From a checkpoint of a small transformer trained on Wikipedia.
Size: vocabulary 8192, 25.9M parameters.
Architecture: LayerNorm before each block, rotary positions, no biases in attention or MLP, untied embeddings, normalized queries and keys, attention and MLP in parallel.
Training: 399M tokens, 13616 steps.
MLP neurons of a small language model. Each row is named by its layer, matrix (up: input weights) and neuron, and shows model dimensions 128-223. Each number is 128 + 32 x the weight over its row's rms, rounded and kept within 0 to 255.
After each neuron's rows, "fires on" lists the tokens most often at its 100 highest values on Wikipedia text that the model never trained on. A number after a token or word is its count.

L9.up1221 [140 114  94 161 151 161 128 154 191 175 155 215 109 183 125 204  97 120 171 145 146 101 110 124 101 120 131 124 128 135 175 118 143 138  76  72 138 151  80 122 135  85 135 131 127 107 147 118  43  99 146 117  60 167 129  76 132  65 155 117 119 123 100  79  88  97 123  99  70 142  92 121 117  92 155 103 112 105 106 140 112 149 148 124 123  89 140 170 116 107 123 207 139  87 153 160]
fires on: "1" 14, "0" 12, "7" 9, "2" 9, "8" 7, "5" 7

L9.up885 [106  87 148  80  68  85 114 150  58 101 104 137  80 190 142 136  72 149 111 149  94  62 133 135  95  53  75 147 109  83 148 146 126 116 141 114  65  70  97 126 100 127 123 163 128  85 133 131 200 104 117 106 101 173 146 118 114 125  81 186 100 144 139 147 135 112 105 111  91  67  85 118 158  85 136 137  69 102 172 128 144 164 118 128 126  94 153 146 140 100 201 120  82 185 105 180]
fires on: "," 31, " where" 21, " which" 16, " |" 15, " (" 8

L4.up525 [145 131 145 119 124 157 122  88 151 145  52 142 156 132 144 154 163 107 155 151 105 133 148 124 143 139 117 173 136  83  76 151 109 112 129 100 118  64 115 140 117 160 153 147  82  84  77  83  94 137 154 134 144 155 141 135 128  96 149 163 120 143  57 143 140 197 115 101 142 137  76 134  97  78 118 168 114 112 101 100 105 105 154 130 145 117 160 141 107  66 141 114  54 143 112  85]
fires on: "ma" 26, " |" 19, ":" 10, "a" 9

L10.up1210 [110 133 109 168 116 182 148 118 106 153 150 143  90 151 144 151 211  97 121 139 136 105  99 113 133  87 196 149 155 115 137 150 100 158 150 196 110  96  63 107 141 116 142 157 105 157 147 176  90 155 126 151  95 104 138 161 112  75 165 148 102 139 154 142 123 214 161 107  99  81 150  89  94  97 111 202 118 141 139 129  96  87 126 125 130 113 165 161 155  99 153 144  93 144  91 128]
fires on: "s" 28, "," 20, " many" 7, " of" 5

L9.up561 [173  72 143 151 113 107 109 148  39  79 164  89 109 119  86 123 151 101 142 182 148 111  52 119 160 158 143 109  65 105  54 138 115 113 183  88  96 119 153 148 115 129  90 165 122 116 100 149 150 118 161 128 110 144 107 100 191  87  94  97 107 155 181 153 102 160 161 138 124 133 153 177 173 132  75 177  79 100 172 109 174 105 160 124  72  59 135 127 118 126 162 125 100 205 146 136]
fires on: "5" 25, "0" 22, "," 18, " and" 4, "ple" 4, "4" 4

L3.up13 [145  60  79 136 168 149 103 124 164 151 107 144 178 166  76 119 194 132 103 159 147 145 159 138  65  83 132 131 129 130 103 117 168 151 158 191  94  98 103 116 153 176 143  34  83 159 124 112 142 135 130  28 139  98 159 112  81 178 129 155 175 111  97 119  92 148  77 134 159  58 125 122  84  83 149 157 143 134 148 151 117 102 149 134 151 124 106 130 106 153 108 165 104  76 176  89]
fires on: " /" 18, "|---|---|" 13, "|---|" 12, " were" 8, " was" 8, ":" 5

L9.up1152 [ 91 102 153 137  98 111 173 175 132  94 149 136 105  86  78  99 134  55 196 177 154 139  62 113 155 147  94 101 111 160 131 168  95  81  68 127 168 140  72 221 125 109 153 162  32 121 100 168 103 168 113  98 100 102  99 155 146 137 103  93 115  97  98 105 135 127 140 133  55 106 145 147 114 110 120 129  92  80 157 146 130 130 160 116 123 124 111 165 106 103 159 127  95 194 145  89]
fires on: "0" 24, "5" 16, "7" 15, "1" 12, "6" 11, "8" 8

L3.up481 [152 146  74 132 132 124 105 161 110 149 138  58 167 118 190 166 153 111  91 144  35 121 112 155 113  88 131  98 113 190 128 195 196 125 162  80 176 129 105 152  69 163 150 156  73  92  92  84  62  96 135 134 179 103 113 109 102 177 145  83 139  77 144 148  79 123 105 185 100 171 160 109 128 123  73 107 101 208 151 128 177 120 141 119  34  51  83 161 117 107 161 137  96 119 132 103]
fires on: " of" 18, "h" 14, " San" 8, " to" 7, "hi" 7

L4.up268 [ 85  95 152 147 143 120  81 133 121 103 118 165 138  94 195 114 138 126 163 153 104 100  78 153 147 141 118 137 123 117 140 143 156  60 133 173 114 106 136 122 156 113  67 137 133 143 119  76 105  73  95 118 162 139  80 117 133  77 110 110  93 194 121 171  60 136 131  97 166 125 111 118 100 155 117 102 102  71 116 129 163  97 135 107 160 155 135 147 155 160 159 161  32  75  49 131]
fires on: ":" 26, " –" 17, "\"," 16, "th" 6, "min" 6

L10.up142 [ 94 120 156 157  58  96 171 170 109 231 103 169  20  65 121 180  99 144 153 159 145 147 127  97 153 116 108 143 120  70 134 157  86  75 108 113 119 109 179 142 139 143 164 148 113 214 135  99 161 149 122 127 164 101 107  70 121 141 120 157 145 175 130  96 125 151 111 114  97  96  77  91  99 116 106  74  98 140 138 130 159 109 172 104 111  85  29  94 135 161 152 123 144 118 131 183]
fires on: " R" 31, " L" 21, " N" 21, " (" 17

L4.up407 [122 150 139 164 160 112 128 137 164  92  90 113 146 146 113 151 115 152 147 168  88 115 154 104 143 120 105 131 136  84  82 148 103 104 169 157 124  79 103  89 113 123  76  90 147 135 115 171  88 202 146 101 132 125 183 100  84 118 132 131 131 157 105 124 151 159 174  94 159  91 121 143  40 135 155 199 109 100 197 132 153  62 165 118 139 135 105 166  78 107 157 159  44 111  99 128]
fires on: "," 57, ":" 38

L3.up629 [164 142 124 123  87 143 161 106 127 111 119 121 134 101  59  88 149 140 153 151 109 112 142 107 118 102 188 102 112  93  69 119 123 189 121  52  88 110 110 106 135 100 100 127  84 144 123 103 159 126 112  87 136 157 155 104 138 150 139  88 171 120 131 124 181 127 137 101  80 145 173 156 120 110 122 163 139 172 154 109 123 156 151 139 158 155 176  43 141 146 101 159 125 185 159 114]
fires on: "8" 22, " by" 12, "ion" 9, "‘" 8, "9" 8, " life" 7

L9.up412 [165 141 107 183 182 151  99 168 150 114 148 119  58 174 113 123 114 121 110 187 108 133 111 132  76  97 108 152 185 155 128 131 142  99 124 147  96 127 151 134 116 150  63  65 189 123 115 145 152 146 163 123 101 156 167 102 103 115 102 172 128 157 103  86  94 175 129 159 179 155 133 172 133  88 114 128  63 151 142 146 150 124 160  70 122 146 151 158 112 140 122 172 114 150 162 152]
fires on: ":" 45, "°" 20, "′" 16, "-" 6, "'" 5

L4.up1002 [164 102 173 141 165 162  83 155  78 124  70 137 149 114 145 114 104 128 171 137  74  66  93 123 124  84 111 157 137 100 102 140 132 103 131  89  76 102 140 116 122 138 110 136 127 104 149 127 103 108 147  96  87 114 128  88 130  85 110 126 106 151  63 131  88 148 149 180 139  83 152 135 132 125 146 134 108 148 133 122 120 189 137  92 185 174 163 148 101 132 174 150  61 179 105 126]
fires on: ":" 75, " |" 7, " of" 6

L4.up675 [119 110  84  88  90 115 125  91 113 165 134 138 184 135 116 142 122  72  92 117 133 107 131  83 114 100  90 141  98  96 123 211 137  96  90 178  88 117 146 158 150 109  77 107 173  74 145 123  99 109 145 136 135 119 153 149 110 143 105 177 151  88  86 132  96  61 113 130  94  78 106 113 179 153  86 160 123 124 102 173  68 174 139 105 122 129  70 126  99 143 139 122 161 121 165 128]
fires on: "-" 42, "on" 7, "in" 7, "ly" 6, "N" 5

L3.up715 [157 121 142 105 115  85 120  69 128 118 152 187 160 160  85 128 138  70 137 155 115 116 100 171 125  83 169 140 165  94 110  38  93 192 169 151  62 142 126 119 170 106 122 184 155 103 181 125 182 110 174 101 135 107 117 141  93 146  91  62 133  90 131 136 148 180  96 125  98 131 173 134 101 140 173  93  47 145 120 129 122 158  95  96 124  88 152  67 166 148  89 106 149 131 128 153]
fires on: " of" 59, "t" 8, " by" 5, "ward" 4, "ion" 4

L4.up808 [151 122 136 163  92 156 156  99  71 118 105 130  86 139 129 188 165  91  90 133  65  35 162 162  80 113 178 140 133 152  95 121 172 167 169  91 107 117 143 105 152 171 158 146  99  98 147 146 101 138 136 105 131  90  88 118 148 145  46  81 140  70 116 136  78 126  91 162 149 157 174 119 148  64 128 121 157 135 126 138 119 105 122  94 116 112  96  85  94 187 179 112 139 104 180 140]
fires on: " of" 49, " to" 15, "t" 8, "ron" 4

L11.up8 [121 133 161 111  93 153 201 110  82 107  72 104  70 143 179 213 142 131  86 113 100 157 123 120 171 169  64 115 111 120 110 129 109 102  78  79 142 134 130 118 129  95 101 109  82 218 128 164 145 175 102 149 157  82 111 156  96  86 146 146 157  71 121 125 123 133 139 100 149 113 125 133 116 158 124 145 116 125 109 176 111 117 143 156 105 104  89 158 126  95 174 110 165 118 105 184]
fires on: " C" 13, " H" 12, " R" 11, " L" 9, "c" 9, " of" 9

L4.up1193 [ 74 168 234 135 111  85 155 120  55 106 140 100 159 112 181 177  95 189 136 103 119 126 136  62 104  71  57 149 109 127 161  90 130 113 161  97 230 168  80 147 116 110 132 108 140 162  97 179  90 106 135 120 131 155  77 116 143 120 142 120  87 153 146 101 133 103 126 118 150 171  83 168 138 122 161 115 152  99 142 106  78 175 133 140 133 141 128  70 143 116 178 124 142 130  96  79]
fires on: "." 39, " later" 13, "-" 7, "7" 4, " year" 4

L9.up182 [151  98  96 137 137  96 164 214  77  98 136 160 164 128 157 132  99 153 147 181 138  96  84 107 126 136 120 178 123 165 138 115 160  87 127 152  77 114  41 128 165  99 136 148 176 139 136 117 119 101 115 146 153 153  93 112  95 113  87 133 151 177  67 113 106 107 134  82  77  98 110 121 124 205 192 143  72 112  91 168 111 165 147 111 145  84 125 113 191  92 174 155  91 133 121 131]
fires on: "9" 17, "3" 16, "7" 13, "0" 13, "8" 12, "1" 9

L3.up759 [114 124 144 149 136 105 105 199 120 101 221 204 130 147 119 102  90 161  89 144 107  92 141 105 105  86 132 153  39 110 134 122 201 163 119 108 126 107 198 112 115 100 136 108 129 147 137 142 130 150 137  82 182 167 136 101 153 102 154  79  98 161 138 150 105 161 147 162 117 170 125 142 103 134 143 170  83  74 152 147 118  94 103 102 119  86 134 154 117 184  91 161 117  60 103 169]
fires on: "==" 36, "0" 21, " ==" 13, " household" 4, "1" 4

L3.up1229 [128  90 126 144 158 109 170 123 146 144  77 102 148 118 144 147 134 139 101 117  81 129  81 119 146 211 135 115 103  92 151 166 112 131 146 140  74 174 110 108 131 126 126 152 139 149 160  91 166 118 188 131 126 111 170 137  70  70  77  67  76 133 122 164 186 121 178 107  80 138 140 165  87 124  70 123  95 147  61  18 137 167 189 213 162 160  93  99 119 161 147 112 119 136  77  94]
fires on: " |" 21, ":" 17, "ches" 11, " Set" 10, "s" 8, "er" 4

L9.up738 [163  82 126 156 158 104 171 153 131 151 136 134 114 105  62  98 140 115 201  78 124 151  83  90  99  80  95 138 104 117  93 103 167 160 106 152 121 197 121 139 161  41  56 122 130 132 128  31 159 136 123 154 128 151 108 170 143 153 105 114 174 127 163 145 101 185 101  82 104 161 103 141 157  88 166 100 151 132 116  93  95 119 162  55 140 159 140 135 143 141 127 122 137  93 146  51]
fires on: "0" 52, " E" 12, "n" 9, " He" 5, "ing" 5

L11.up964 [111 115 185 128  99  91 130 193 138  99 184 196 128 172 144 148  83 169 135 194 118 120 120  72  88 116  82 176  84 111 150  66 159  55 136 137 135 103  80  94 163  76 181 143  78 107 119 182  74 147 148 190  90 206  79  92 121  80 146 102 133 125 100 153 147 130 164  61 115 126 124 127  87  78  95 112  69 125 169 124  85 156 140 102 136 147 127 107  91 130 155 133 101  83 161 133]
fires on: "," 24, "." 22, "1" 9, "0" 9, "5" 8, "7" 7

L2.up271 [110  57 101 155 107  93 200 197 102 110 102 116 147 152 130 103 189 126 155  45  97 114 125 126 165 126 106 101 108 113 101  95 118  83 117 152 166 131 136 135 159 119 107 135 160 146 123  73 164 167  96 111 181  85  82 126 166  85  75  72 117 127 218 114  60 178 122  87  91 124  56 146 124 101 145 132  76 134  85 166 123 145 144 121 143 155 166 156 179 129 170 105 146  94 114 114]
fires on: "\n" 18, " while" 16, " between" 7, " from" 5, "st" 4

L11.up430 [176 135  97 169  64 109 127 153 127 100 134 136 140 131 141 150  81 134 121 136 136 136 165 133 108 103 152  74  95  76  98 136 115  92  90  88 125 105 189 135 117 148 139 122 124  77 104 155 116  86 151 121 217 168 149 145 135 140 152 101 113 207 134 127 104 127 126  99 122  96 144 114 123 113 154 127 120 161 100  59  90  82 120 102 101 140 158 131 159 136 104 179 114 145 111 155]
fires on: " a" 27, " re" 13, "3" 7, " in" 7, "2" 5, "5" 4

L10.up1259 [142 100 114 182 151  95 105 119 109 125  98 171 188 132 116 157 158 113 113  66  49 103  85 133 104 146 154 132  93 123 137 116 162 128 130 194 103 152 106 161 139 115  84 104 187 136 120 108 130 135 132 106 109 138 111 131 182 132 135  85 128 160 124 107 122 169 112 105  58 171 114 145 135 111 124 169 124 177 111  72 125  93 124 165 157 105 153 121 134 124  91 102 103 136  95 138]
fires on: " E" 27, " and" 20, " to" 11, "," 9, " also" 8, " He" 5

L10.up705 [140 116 209 108 100 166 111  96 153  81 132 159 106 141 112 113  91  96 133 140  91  51 117 137 160 159  74 145 121 138 111 106  91 147  58 141  57 139  76 166  56 118 149 127 187 147  98 174  99 177 111  82 122 156 153 146  74 121 128  76  96  91 155 169  72 138 181 106 133 116 112 109 119 136 171 158 122 115 166 117 103 130 139 120 133 124  81  94 130 124 179 165  71 141 101 102]
fires on: " the" 42, "0" 12, "5" 8, "|" 6, ":" 4